{
  "n_layer": 13,
  "positions": "rope",
  "init_std_qkv": 0.0476,
  "lr_mult_up": 0.894,
  "lr_head": 0.00313,
  "warmup_steps": 200,
  "final_lr_fraction": 0.02,
  "seq_len": 1024,
  "doc_mask": false,
  "train_tokens": 193500000
}
MLP neurons of a small language model. Each row is named by its layer, matrix (gate and up: input weights) and neuron, and shows model dimensions 128-255. Each number is 128 + 32 x the weight over its row's rms, rounded and kept within 0 to 255. Numbers have three digits each. A neuron's up and down rows have the sign that makes its largest values positive.
A block is one neuron, or neurons of one layer that tend to fire together. After each block is what it responds to, as a language model described it from the Wikipedia text at the highest values.

L6.gate21:123192085133172155115142132157172130148040135123161071098109150147090140113119142039155110107100114179145142199104121096138108179161131121168121069060090092141150070134121083126140104143121132143149168148147098210082108152112122158106143135113110078175137160138140111135138109116142123087142108150101073140126131155147133144111133119097091177091115101092140134079126182138134159101085
L6.up21:138159117136112141148169101126091120149085107109146118130131188060106126133166143079141091096159131132125179178170137137105145102099090134132129139085095074119118136108162085129139073152149147116074198116149147183147096149129154087109184110131116108214137092168128130145154157075155127133230179112086098118117134156142156105090139164114144183117101163127113181106108084134202132105125
L6.gate26:111176131128127155175103124079092167130168104102120120091152125165115117120152129124094156082079148092096100151139159079076107114125151184117168108202206136162118102155116134126138135174193135082151160148162095133155123137115126163174128076113129134122120135094129099108142136121121173113225145143052125106157165132122076152173133119143126090122045162130106088098147136113096191115109
L6.up26:074094096159111102146121189121112154140135119169114124025153151061084119156159159097126097091136122183150087132107104139165138142116133163112162146090118150112050178160186113047125155161193060165159119150089120119130144139160106169108120118090152117143131170147147151066153077123164156173169133088129135134095179136140163186166073150194151128096100088083119133156086149169063085126106
L6.gate42:111182130132100034122119148122171135136161120104133096160146153140137106152156153056132118139139066128150144135160119134096091124155121152122069130113120115067142066071080179111121169104107134181107086104130117131127115165155144111107162100120084158148139153199085051151169084101111151127082078100179133143167102082162098158097170148053144156140123130105173107101087134103141142139105
L6.up42:171156142131109108148096178186132157137158148116082069095103091138155127193149109093103129161115074149136130130099137178149137157151110107199102116069111164122112087079127209155136163154131106102106102109121058100110115147093171125149174140120079168087159108182091093096121141106153181137129092084161132110073094117121117149079138133094100101185063112111096167126099176107126128129093
L6.gate166:154178162099105121093155163117095113081127119163081176209072105105117120101127153159163125163101148118162153108160145130146094152091176111079190092076125121149102106113127107129178123133122120154148086092085092138126090129170090159185082116105143135137177128124131133169202065108141101157146145099112115138130103144144050098140112144158109135193134142131120180132103126190135120083122
L6.up166:183147179111132140075215143145156100113118126069103160202069093168132134118137124121196132178108132144106123106124182179129070115090100132100105070072137172107180095108112102123127122132070104151123134099179138106133093174160111129090179181113164150146154153113182163128152127145176167078155099125066153073138184108164101100113134101107127132194180095128112171124140144137107101057119
L6.gate274:119106077142134124145128096085091150126163156091110105109121152159107080117111112102129123106180132158148134102074142135103167180152133137145155122152110117133163112075154128097107164131125090116121116129134110100182059149135158154149128162138083093197130094116121156101108109165159161102221078147158154102122091102104133130142099143081179114135139128107113134104135192173189187081170
L6.up274:100126142148163112177111176179170133113169091119151109096147173162104089134142196106150149145124156133066150177177146128071101132137099179157113119085164088089128074179157144145075113180127167146115130114194117175112123145101148149142120104097114161187129089163106099133114112128147126133158155115090225200133120134152126137064194125100132103123210174114104139111060111142112137119151
L6.gate318:108152152090179101193142111097138147145071156132096119123130135130113115120138116082125071153128147111165093119076123091155156132189126088125117141101088135152197091103115135057139101153121100088157013078085099154119097126103079071159138124116059126100114169150137159145105110169130092171163130155192134177138115160138188154126072108153151136115097105158112178116173110157109135119134
L6.up318:121160106070085167138120129088146138096114145102145101153098119165166153166134163127152099150131163100124061122097149111161126129180146118160080117143098152174182151128136156098095171131119123103112063115065093137165079129100096059127129111105137128076160104167108146177153073141089066143153139101153101123099114137133162196100071129136136128167095137143112131146091138140136082147080
L6.gate519:122167131123137088149152088137091073128119176125076197142107143161112134114120094136102070153140147139131101159137184154118106184141067129170141078117105128116124149073121145186096152152142160092135103095147143170106122148088126091139141131144103101078104129133118144172173179186060100148207145126142112114122091121098148090145117140130129113116163070143142104150092172123143116121054
L6.up519:107111152139133096090124165150050128080148099121125160158138123131185176159083144127121169121072161111117086120132128162120122129132133127101073094147181172112078113148115072174148113225168100180162114168112073094148184114084094121093153165081161119157190088070135100129128143149171204087149149119111117137105178086117154174104130122126107083154061105105152154124120132125101137130113
L6.gate537:117132108100081095110097156118109130140125107138119142122144157113137137150098140091123173110134155109182140130165166130185169132140070085103084066175079149147119149128136165151150164128139106105109051146127159117118096132098127133051098168046095153139132166195138144108171077160146200079148136091112144132114123113096062159130069121103073138176109132120096158152126188111071047114138
L6.up537:084172142116153068129134083108159108107119137152153136166075124122175104159130153119126118132119168105129140095057127104115101154081129165107103058077135135115073112072129138139190128135127175147141101107122105131157136130117108126124123151107085148158095172114062109178132098124110145106128136150141072194123131113182189184133143110126160119162081163064104122161006088108104099159156
Description: Post-auxiliary adverbs, also. Adverbs like also, previously, subsequently, directly right after a subject or auxiliary (was, is, has); also day numbers in dates.

L6.gate35:118093059158112200160184161109193181100080078106140110125157176131117192108127109177164140120130178116128093144132094086124117133104113171109106132116147108110097112132145107069139113209138135135141094158148120043117148149146147130174082115134112082125106127220140086082113132134116100133109155147139144154046140156074123148145101170176112100063138115139106064081156187161132154154114
L6.up35:150117087113094171124180177105152166111157127091152044085174153146104171144161171108185128098089146130103094084108105146083116093158102123140139085117112128072106103131173132100067114158149107088104183088137098125156151116154154098121093117074161060118085167220209091151094136164095112129088178157172117089116107140130177121168090112116095114084144129164099128169156164123167210137107
L6.gate112:104109132149215152096146120129115114115180093138129062168159168135121094074103140204138158122073136142104144131108108187140144120111166098167155144095152109140110131137144141104129140157168099140100175156139035195101149117117097132174100103097139123061068168148103124160131140147106099154108204085177100100186171179099115098150188159131086139106148081176125085113152121108169104117098
L6.up112:108125097175211080111134112144127184093114143181139118103128136140112106136145124159080133111068129135105136082097091093120137143117163100168061092123212126200159112151096203119132127171142164124119151138147105096091135144099079150142111178120160109110109168144131142131107188127071150119139204144131138109111162121121166127149177164158104110142118154189169109110095112147196054099081
L6.gate128:079091112086136109138148124175163124155163128159145111122133125109119129217110126089141150178108067181140138083148125118159151166066119110135125075103146096174145105127147114113098100183086155144161125176120136121154079093178108072169161135133068130118066106107147112163120091095125189088159116074145087194104169125157125132162164100121146109142089122158205102132150151091117159093117
L6.up128:106127135125161123109128137145156100109150103141117121139074105100121109233128100119135136135111092127160126133121145020074083178138082101105149076133181180110074163082096195074096059145098131079123123159162190121113164101088092143191188145097125147113108098103074143134129082126096193100104132120141120122182061170161094215156142143096151157116096111135126132046112123142162192105129
L6.gate178:105174141198072184112114157160139119173116110098033135111118148116093174125143201108189114174151132112135119208103193155130168163115109184149102094156145126104123128169158162070068121114113104133127083107131122156184121083193091148155154169179149084129086181200093161123108137140145112156140212139160039096166119148142116148104096089149105115114120146172104106173103123101128229108088
L6.up178:125124125106163150108110142150132039142121118125089114083158127097096129106071136095161174118117137174103155134132157161145147151123150131139158084149123106162118146137171109138072146131131088133153144188129118105132148151169090127098084155160127133111095158187056147159147051126179128085126112168164109109109141124127139128159091127173183130112061212123144097248071142125164182092119
L6.gate192:119132098158134112164097119123173124122128067139103159085205102095151162123177125103126191138120127091100130194150171136128160093108114093113166091110149124185109111128091142139120125107091118117125057121110076154129168112126148132098106125185143088157120176091193092125138156105182102128079150084122047129112169116089097198132142085101144122117117144119102137156104156126156172096140
L6.up192:149086166113122101118114160103132055146128095100103160102141134119085126155162166082111205096125185145158119175181169080139095062118102142154129129109145071170173111075079045109125058150107120099154071153154152136151199069172160074136097116169054143108070186138165164165099128124123063109107100082147136080124117108145106147116156098143126126143116190076117098113084150167218166159171
L6.gate211:111167094126125210136094190084161166186204167134110114150147135115099096138067055120090140162112079101135120131154124148088179163150199176197135142188122117123131156128158145088115104152137101124157150110195131102172128135147120133134104194131159141077107187098094075097129131105167106129082145165103137110097120124081066150117124155165207174113109140090125123180112168175089156151124
L6.up211:122104100127141204086111157137175178167168170112148140120132083150174087112096106125168173160136061085142133144164129168100135128085172162152145072127129107154184123125123158096145094145125193160115144151226204138131144120180078146144118206107211121125123146105107102120121113139094146130079153141098212134102164128148082115106148164147142164086113130100129124244107149117138206155125
L6.gate470:126148143126136129103084137092141149100145116164125103120068157170098196172118173121157187126107119180125155117126182092140137099116164093153110097091113096146097037066068082129159098105106153153112128173142178153136108178082200131072126136107184101133186074111178142104122114140077124040122115169108090126132185144111118189131165143089123128183173121197096150121121142093136152127172
L6.up470:065148136156157148164093186079159224093171153186137108133155142126102114146111098128109164096115144150155122088119136047130080070163144093131158111133120083127099084144068125103129125099132151100103164096127165116181064129135176190106136127095093097127113123153176104078114083120091150089120126179144107141131142130149133209186153078113140114173103145139120177149098126154113123109155
L6.gate671:067131112136098178141134160182191114113155138143093110089156121129095104127080102152148168112170140142086107098151203079160096188188167144126080098112174105127116062117107095083175131098137076152156128113177088106101166114127157127178123154160195153063095159088139125144090103128132074088057124147126159176090098122137106072119162116075106116120153142162042103130093177189138123123146
L6.up671:183107118164067138151144136099154173097142140138091151091150185099097135102156137150115195113122164157095121151092184170133178142114196165106139078170115105118169087199051159124119130108184094107104146175127076138107104107125125168166108164120084128127110153125164072107108186180156135155099125094100051141092132144197088084157148139116138125107141141100117135169105167100133197182120
Description: Preposition "at". The word "at" (also At starting Atomic, Atmospheric), often sentence-initial; weaker for other prepositions like in, of, by, on.

L3.gate176:150161098130184070200151146161140088114063156115111091140137137124090065084152118112096118134134083153142064147124148135162100118168119123148081153103092142137100118175109124165095127145127173127085135110163117136122139157077145127125163137085069062141138108125132130183126108088123099118152145144086101180058143101147126122151098180132111087110129164054123107096070161112131128076121
L3.up176:147198096111140172121105128136115185084147168175165146119133145158128103120142140132094094097139101146154132179147172108087114153152098090143118106182136126105150081117137106131103092160153092097125143116119054122140112092163124178140138153180140091107200129107139115128074095120187172079108140159162117135106117123118199197134143130106104149111052093150115157087137211128169107137082
L3.gate241:140145055100136155130137124143149123126130163154113095167150149146140130042135124114082155098170123119132152104082116160107166140197153140117120142113132092105123100140112128168169195082136118127135122077159119123078114105134181174110133106097083135132104093131180070141110105056164156104109136129114103185089147169098153130127114094107126141127134178126138114113140068162147068081098
L3.up241:118172089127160074128113132158132106097145201163148086165152134164109087079064092099044124144088109126187153110079114132099171140124135144136106179117134064116150082090094120182167190109155116123123115062163132091082128133112151179134124091137074077155162154150160074126077097094147136115105119112065112170127136131088202125109114122113152110155109189113122061154144073142148121086155
Description: Adverbs and -ly suffixes. Adverbs, often the final -ly piece of a split word, placed before the verb or after a comma, such as usually, also, tempor|arily, and rec|ently, plus occasional plural nouns like schools and services.

L3.gate423:123116156140164105118152098163053073110091125201055151155127105166147104149103161170167115094167078094082093159155144102093185151132084126090158113115123168149112140140152126173145132077206123140197107126168116131127148107151066146143149148112062167101127109084156092144088110124111204157082160174098165205139125111168153154187137189122145086106081160164168115126096109130089125080151
L3.up423:166142176074125124168187048152115158148092093134131165118110205090120126148157120176113116172154123124157121145090124093125140144102150144150161096169113115066157146098126132153060099112104100090162153159151120131149085129099132108103128125104096108105092131097110119127111129095103097063133137099105108089178075139132164150117149113067108116112198131169104166075138121115140126171179
L3.gate635:093124102093136132138117094130115153093137132140062135071109130105180159108083181152136105172138151116106167138118101129069118085129128107147168133095124119136197132107172163102142161167106127167104067139109097102119180190087115094180111141124090109079175103132104140162110121119102068155112132091169103143102126121166097097207104141139157157091163089170158107103083129096133105135131
L3.up635:178124136164157119083130104129100179105114158110183110118133082106099152137138140137094150166126110095094075104127096108115105119099172135123079095129150136130116084123087186169084083117075182099116185105160139120111082078155128162150147140195182138095099139101186148121111171069152183113115091100091101069144095177081176172105113144102107084146101103106104067119165149117092115138098
Description: Preposition "of" in fixed phrases. The word "of" linking a noun to its complement, especially in set phrases like census of 2000, under the age of 18, city of Liverpool, University of.

L6.gate33:164150121144118176092144134152083136102124156047134091088122115118102150110131142113196094152155112104064104085088125169117122140132134183138164159142136104153115097162085166138082121143183130107145091129129116153115189144116117116124152141129191107117095138161180107108109186129126138186102251117131099157166096161187137077159091147108124114105120159207107129121184122106114141148149
L6.up33:065183124120079086189132141132135135119112088102130078084134085155136100163089153205151063170163133135149060105086099105106191133105064122112107140105139154140113089105161154164109090159170115151098126144130084101072095143111116182129112092085113116183106094126154087143112135142143131147122100138101132167076136167140137145131106178094104143150196143164115115143153101071113068101149
L6.gate392:129141194094123099179081119148066142120100149129122116162157106114154153178158132128146098087199047110088173133106043092127137176148130123157079081121077107103088147121111158178110083082135138073119178117100137142146150127151104139181194146190124126094066123154095154161173145133102060154133111095131124124151049117169154175166103183091143151161117129157160178127089108141140143146195
L6.up392:133152144113087126141157140081153172129112172159132144159102106135097125063129079163122115158094093082085154141084139149119114154170126093133119161152054085130163144100183182105118187136105127131085099053153126114138110114056099109144143090157140138039109057203163110092160161097133114144141061126155069143139111149122138105125145128155107114123126108134134086137117117127166107142082
L6.gate494:086079122118165135154121109172082100077133126136147161065148153089180175152111131087101129169072092073104127098123099122111165076160160132142155128163139177116192101114130202116072103147107151143082107148140115113137109104183137178154206106142147145106095112166162097109137104138124152165139102090158086096112132102081163140140126171163126099081148124062155097163123135118140143128124
L6.up494:120128158196139103173124149172066078176108139153083142063111137108101131159165101134103148183134182104215112126112162141098080167136107132169130111060175120165107142113112114101157102124168145155160157118165157078155140116150131157167047156095092192146181138135085159130105139115137118123113150110103078146113090172140094113089164112089179155156136128179144174137074109108196126199110
L6.gate573:126139173135149075081098123106170070124185127138111159103121076114077126109182153163122127088140137134146109113113156108136147165132140116089148057134125140103099129109077178130113127107133177160170121115120123157055122167099167149126188144187125136104082111185058088093143109130162100078188114119124100183188133101110144025097172119064141182033149125160086118167182158186139151111190
L6.up573:174169113156128111091179128167130156144165141042167132116124145103054143121123150132116125169083102154182124173164131052094142139108141102139173120132173131130111092099130162054050128114187176143114146126138137158087153123107100093123162152155075190073126137160106140141132169124151082136149076107125086152158136157159157088128155144155166120044152085199121088145114167105142117097204
L6.gate596:136162133141151180131109114150138184159106128117136143070120137173102062133145155152117039188130089098076134179067107102123149176113158142200135142141160106094096207134087160150119108080187127145155157116141144110109110145152105150176132146113146218066122134121100104108129144110137109170125138075164068096099169089146144109164079095107092093116218089131144120051160144130183105153113
L6.up596:065159132131169153182105118127169137133105185124116112127124160173103089180155140168117062192160102093159142135068078104131177151138083163157126136128144084145118175093090137130112148148182125165136133098154118097152133090158061144125116151141140198107105114131129132128097112158139099167087135092123094116116150099135129131156141099108128050113206136139153135102156130123159117185099
L6.gate638:112125111167140128143127157110116072157141103186089138072141091046092101192087093176143059102142131098149095153097149136117059149094180107170055136183111203094118151139116122090075135149146068114159123172142098115156081115099139172160223094171141179061129116112113130086146169126164131170143108133126080129154105086168083160149183180185109157128083091054149117187115070114146086170093
L6.up638:128122116117147120125107194099123129143186164192137125127111180065125104185101097142155058131084130066127090091188150119113065128105151092171126185106081139144171196134177136121107198177184146126144116089081137137111158080069133144120117113135117138105139129120154081095090216117131129177152143123112087130130096106104118149111164181168083137132124125094131119120106108126169145183089
L6.gate673:189120124153149120134121114122135138159130132120070139087146111089062131139181127165143124205085115101138199201164137135080157137200188112125079137154169111172128114089150171120142153078143143115149151098122099140199188080137115141185146055157123158138128134121132138154216162076152136150141137131108140130159113136135170112135068147111102115140160162150117153152137191132126117126123
L6.up673:145122114122149127096113144131116157149151110124188117094169125092141108146185157155157118188112085083127168155135117151104135126164199140136130136127186157170094109084150211112119118137177114110172132067118144146196194110149124111168161094110156151124122134165133131096222154076141155153197149112161148103130095100120152100113083154119125104131157101118112151156147194180145117115146
L6.gate677:098142161168159110128144134128145170125049088120121060119158120115061152162174134127101078147142142135110111156126092080063193116184076166130157071114141144124167118146090164104148141159107078129144093154157111171096141114136125110176207089149125132099090116111104131102153108112159155148130068066140141157175128168145197159083084154082165110099106095113144175083139096148124137132097
L6.up677:154094136128138140116159163185105099169093178069137046133148132170081102123114183143094124154143102105161106125131125138109168133192090137093140135140151136121176077203105113158118168189108053103094113118150122177135164154145148146156151078121109144103091090094101137120111131080145135103124129095061124142102159158166161126139139113110120130090132118141170153145160104154139135147140
Description: Statistical tables and census figures. Tokens inside numeric data such as census text, infobox densities and wiki tables, mostly digits mid-number (e.g. 3-1-.63 km²), plus connectives like "living with", "density of".

L2.gate334:168185085119183158137125179126142147171136137119149092098146126116147134107167076113141119118141094183139138128191137127101166160132115114083187174152144135103088082083086116122107172155133116178063088104119089102098137116210104131186100127172090100152124139159081101140108078110129094162102168155099047148139116128114161064114146171096174104067150123082111097153159108152096159120138
L2.up334:098185129132186170154111151104133117082100111193056176110160154162127116099142142141174111140172156127147107219102189093089146131092123138087129143192203113144161123130123148110141141123115140122144112182138099123146124156160170052153128128076165140084120100135179160145149143099181081150126104149102093104182118088140061155088145117133079106125108139126156166132168138147148180082126
L2.gate450:102154113179134158124144117096079159145090089163096108096198059102100118116131094128168147132074132120193172130180083133142114118134162157121062154163123137134099140094099138097126136143121110121142143116109165061106150099174093149167129097043112092133124125143152151155125109122144168150105173163118129181113120127146152114144094116140148119042111100104155090108145087149102156079102
L2.up450:117150146112144168153104114130070151118058163145130119114179060135131144149122111131106105112111098119175164175182153175099122113133148185103098163201103160145162144128087158128100116120145088111115114117077156073073132140181131147158187096087091114092131119128138130154169168073106095169145195099136075130101092095129147147131134112139123109067119077131103119108129108089102156114119
L2.gate537:124094081171125173167158119223117121121166134096153071121146189123155091047100163093140159019115111156141106094139120072076126140140078211115191119093138134133175159115162174140100115121137119161150143111103133117160105132124170167146154133123108138121060072150133121164134184073124100081133140189116163124141120156168139119178143158138122136076148136096119091052140129122139166088138
L2.up537:104144080175090152225085142147147107142191153085092097127160135147144132091091108093108155072134100103081087102144088088177109126158125145139145156116110104132159111121137173095108107114092084159113128123096137141106121155158072175141091067134147089109091132166172116132095147105151134107104144140101107103131129149154080119169117166144119129096151156125104169103110126131093162158103
L2.gate601:085157109133106085124113145172116122157157165167150124098103114143144109146112109104083079101139133121102157080109058153103087121088093100123108156177137082116161132058118186159129159112134177204144147071153051151088134113228082106152143137118120140125139140116080123130157179097172142145103142108148096168110144102133153121166088108139114116152100163130140082100145100149123156126087
L2.up601:112147167135060091137160137159151149142116122188146156125182169143132070149120112115162130132128100152135135144143059149136115126091048133123105119211099101111102124069129167142176177098165192181119117145145112173149145138208106120159150086110113150058142076128104129133161208136149113139110154121094112117168112103138154050174172159118161123089071159091108152090153141145132187094068
Description: Institution at/of, name fragments. Mostly at or of right after an institution name (University of, Institute at, educated at), plus opening word pieces and non-Latin bytes inside foreign names (Bh-utan, Van-essa).

L2.gate263:187128171129130146171087109113078147153200064139108120125096171121142129183116125117169100140117151159140080060124109081103117173105181176079108146174147095112158112090101185132094083117127112129134165061097154090172163109166115155198117135197086160115095103108119095095181136097110155141065073077143141173170143140098128126160152120136147143085168124117106161148108129129080158143146
L2.up263:142107099126131120137093126074090126113195114142123116126062141124149097158112091088132112109165179145158100083096125086115131188123206105134093158129117112155135089115105161096106113129139103129115133085156111072108141125134115170150140185233101121122120073135064132149182091112108148118098081117156131172150124099153150139127170151112110175088197080113125142116132148125089179126146
L2.gate374:122121105133179144119174076168178090131098088156204111168150128114144100109153087092115104174084113084131148114079117133096141170156135146154153131117131103076104140091167102136091084166114096142147114151195114136131187098135127086138092158109162139118141128107119068092131090130175142113105183087154120137069119159100107132132103120099136149114160118151118145177110116111112151094060
L2.up374:119114112106182156119139054139166110122101112200169119169125089119149081139141069123134098176100111125098149090070118186122110179147102088124162123093084118083103139055148110153106087168166134165166101129161125164089169129141121118145102181124153150125132119086100087143099094157170109116139190105161107130114110164130118100139110090126122167129167099178137153188115148135066137112066
L2.gate415:143097102124143127172104163138110150155102095163160148152179143114170097116126083112115137104098097151133156102158137126049158084049175118166113168132098161091115131132092126110125110138171093108201156118180112140091075101118092172137180163123000150102128150111131109123083123128217108144112205062108048110146096192142146150143181157066116138149160144165126121092125091132116137116090
L2.up415:110083172170185095101134067134098171067131160143142129112137136123142143114151142137118101122166090142195148181086106128070131081075139098186138175102115190072126070165108146117150128132150106123109152162197114133060134120193148113118112159134086170095136114109147111099108112118146054175116206088090086113153068179097173156130096141113164162158123104116163128129083087114109194152121
L2.gate577:126063106114095166143176147109181085140166111082139087103170080132179064176127088148152067165125098109165097122100127155124143102141128072108186127195178101113122151191189175164106159135094156104129090125143090095142224145108108089163093115101100143134108148073125079112106095185142100117120114125137100121092134118126090138075120134123141087167115086095056165145160134211147138095151
L2.up577:175132171115110213083102131112146097147144126147043164084077100184115099151124069111148102169054154081138088108101095109139123105120087141116105131124119180163106126117119137145105179127118148124117107102129065153140103158115066126107123109098131179098106036128158095159165134106095093139095103187155125158096163116126144138157096197194162109109057159166148103147127172057122170102095
Description: Predictable phrase continuations. Mainly "of" in set phrases (population of, summer of, House of Commons), plus mid-name word pieces (L-incoln, O-regon) and digits inside table numbers.

L2.gate425:071144121107176131154095136161128134087118107130113084166094178075082067148185113119113139121160085175136138137167143113110154154079151156156170069129078170125173077091133140169083194136080123143165116081172103157080100105098084183148119074135117139117087152130093121127144110165103144176125096125077177171141152130149066112185162161114142133050118073124135158178176112119158102059141
L2.up425:136174141095170116153123158175186137125102155163112097190155155103167123113186077170104100156120102171144108152135115130116129186095194166186161087167108135126180155095157153139063156112077182095164135132141178132113114078090131138090137090100122132112129111145166093177158095164105124165141150149099123139109124156121137108100125096086165121119154092130149143144131103176156144096171
L2.gate451:159155051109083156143145128128099127131073101112146103068130122073127153085080126113111118146081158111078162143112131086132160103199120163126135110086123116146133163169184108094175183110182121106166145103105135147112105078098174107091125180148141134142192142255118152058139136105106109151114162192160150171122183148111193154099097078118128167084089130107097147142127170081094080147121
L2.up451:170122157083113131105093132117149115149060116191110130153123115175081094119116155122114078083091088153119123155139082064093065188127126138134119119121067080089154091112097140145107159080149172146157195120171111171084094186153126158097153106117112086168164134141141164108134063117166090063108145149132147160119106162142166095140172079118131109087130099095127138178074091134117080093164
L2.gate457:079135085145171120104088056145039152134090167130122143161119108148071103116153117155098080094137144103120169120139127090104133104080073104135117120083136082177113135131105109130088122138098117151150134089186112138034145157087159172080140163098077154108160108113089077125110118097162112096067144105138128144180089157103154078120120073114146174112172110118148104164147103126117148181112
L2.up457:091176084162152107142144177160201095114187097103108070128162170135072095107141148126097155131062153175157132105133082212115082139168104100080121154053133150103118115105107158125125147160114169112071130125146064135161119182107120098146170137125096133122115150141168131202147153127157075067169058140123132154052155152149123096085115153094126096143113156138189160172096140131125134158155
L2.gate544:090179083080165132175190176113124117093053157140164088133145151106105153152150172131109159150207074139160133151149166144115131132148119104162132087140123115115122128128157141146120174181177112101094159084180060199107118093134168133123101120113116064100203139157165136153122174127114097097217152098145077127076140143127088146144105132160106072126114153131162202092138159140145086145109
L2.up544:117174130123205152146192148161117106106025120147137116116172179087139143185137221084130119144187096184145129165147139150097164149120051133150114097139112114088188142127143117119098141197187166146123108142159050165115147098160145107122117121096133140134118141111150100122113124087115161094217122141129049140129134157127134154125111150126121080138138130132162173104149153088186102167100
Description: Frequency and degree adverbs. Adverbs placed between a subject or auxiliary and the main verb, such as usually, typically, still, not; also -ly word endings like "eventually".

L3.gate414:085139130089141178120142118117122169153161158115123120132155121126112154170158054132100117122139088143121131141145134127107155163077156188115200078123140168163140065092061117161189080127067122159115076141145149130128125169180138105143091204176131089109126166108178140158085105100118109094068149106142145094117119178081123181108137096100122166065133110162135176117117122116149094124147
L3.up414:087166194150128128112071121095126164117097139136148102130133171097119124123155088136088207183145097152161091135134157083095156177059113153132190087132156130158166082074089101167180055171143159092106116133121160140140127192130106081142103197129157107108168153153145146170100101113129108138006165122088140096099087142121120196180172065093123181141140149152088164124130128155107186143148
L3.gate623:172114139113109182117077181088172142085155147142123116050105036149170085084159094125075145097149114159082135104129176142124089189142102114103115060168148124144101111143116143106084159180201084136122129195149159126119138125128126101177098081096104117124102133171170167115127191124128131125114162131137124149155133145188155141095122102074133151107124103155114129133084143144153184099147
L3.up623:088143118100072126148198097163186187129125094136116111147139188133145167209115146085106142095128154156080149125142090109142137118107153113147167159167119067199183134085155078115090125132043083086146076076139169112155120098108126144188136141159140159117127146125142135148156115081153130149177131090091120125125164150191130142106191151092164131149115106153112086143141148058186172157129
Description: Locative and date words. Fires on "at" (also In, under, by), often sentence-initial, and month names after day numbers, e.g. At the same time, 16 May.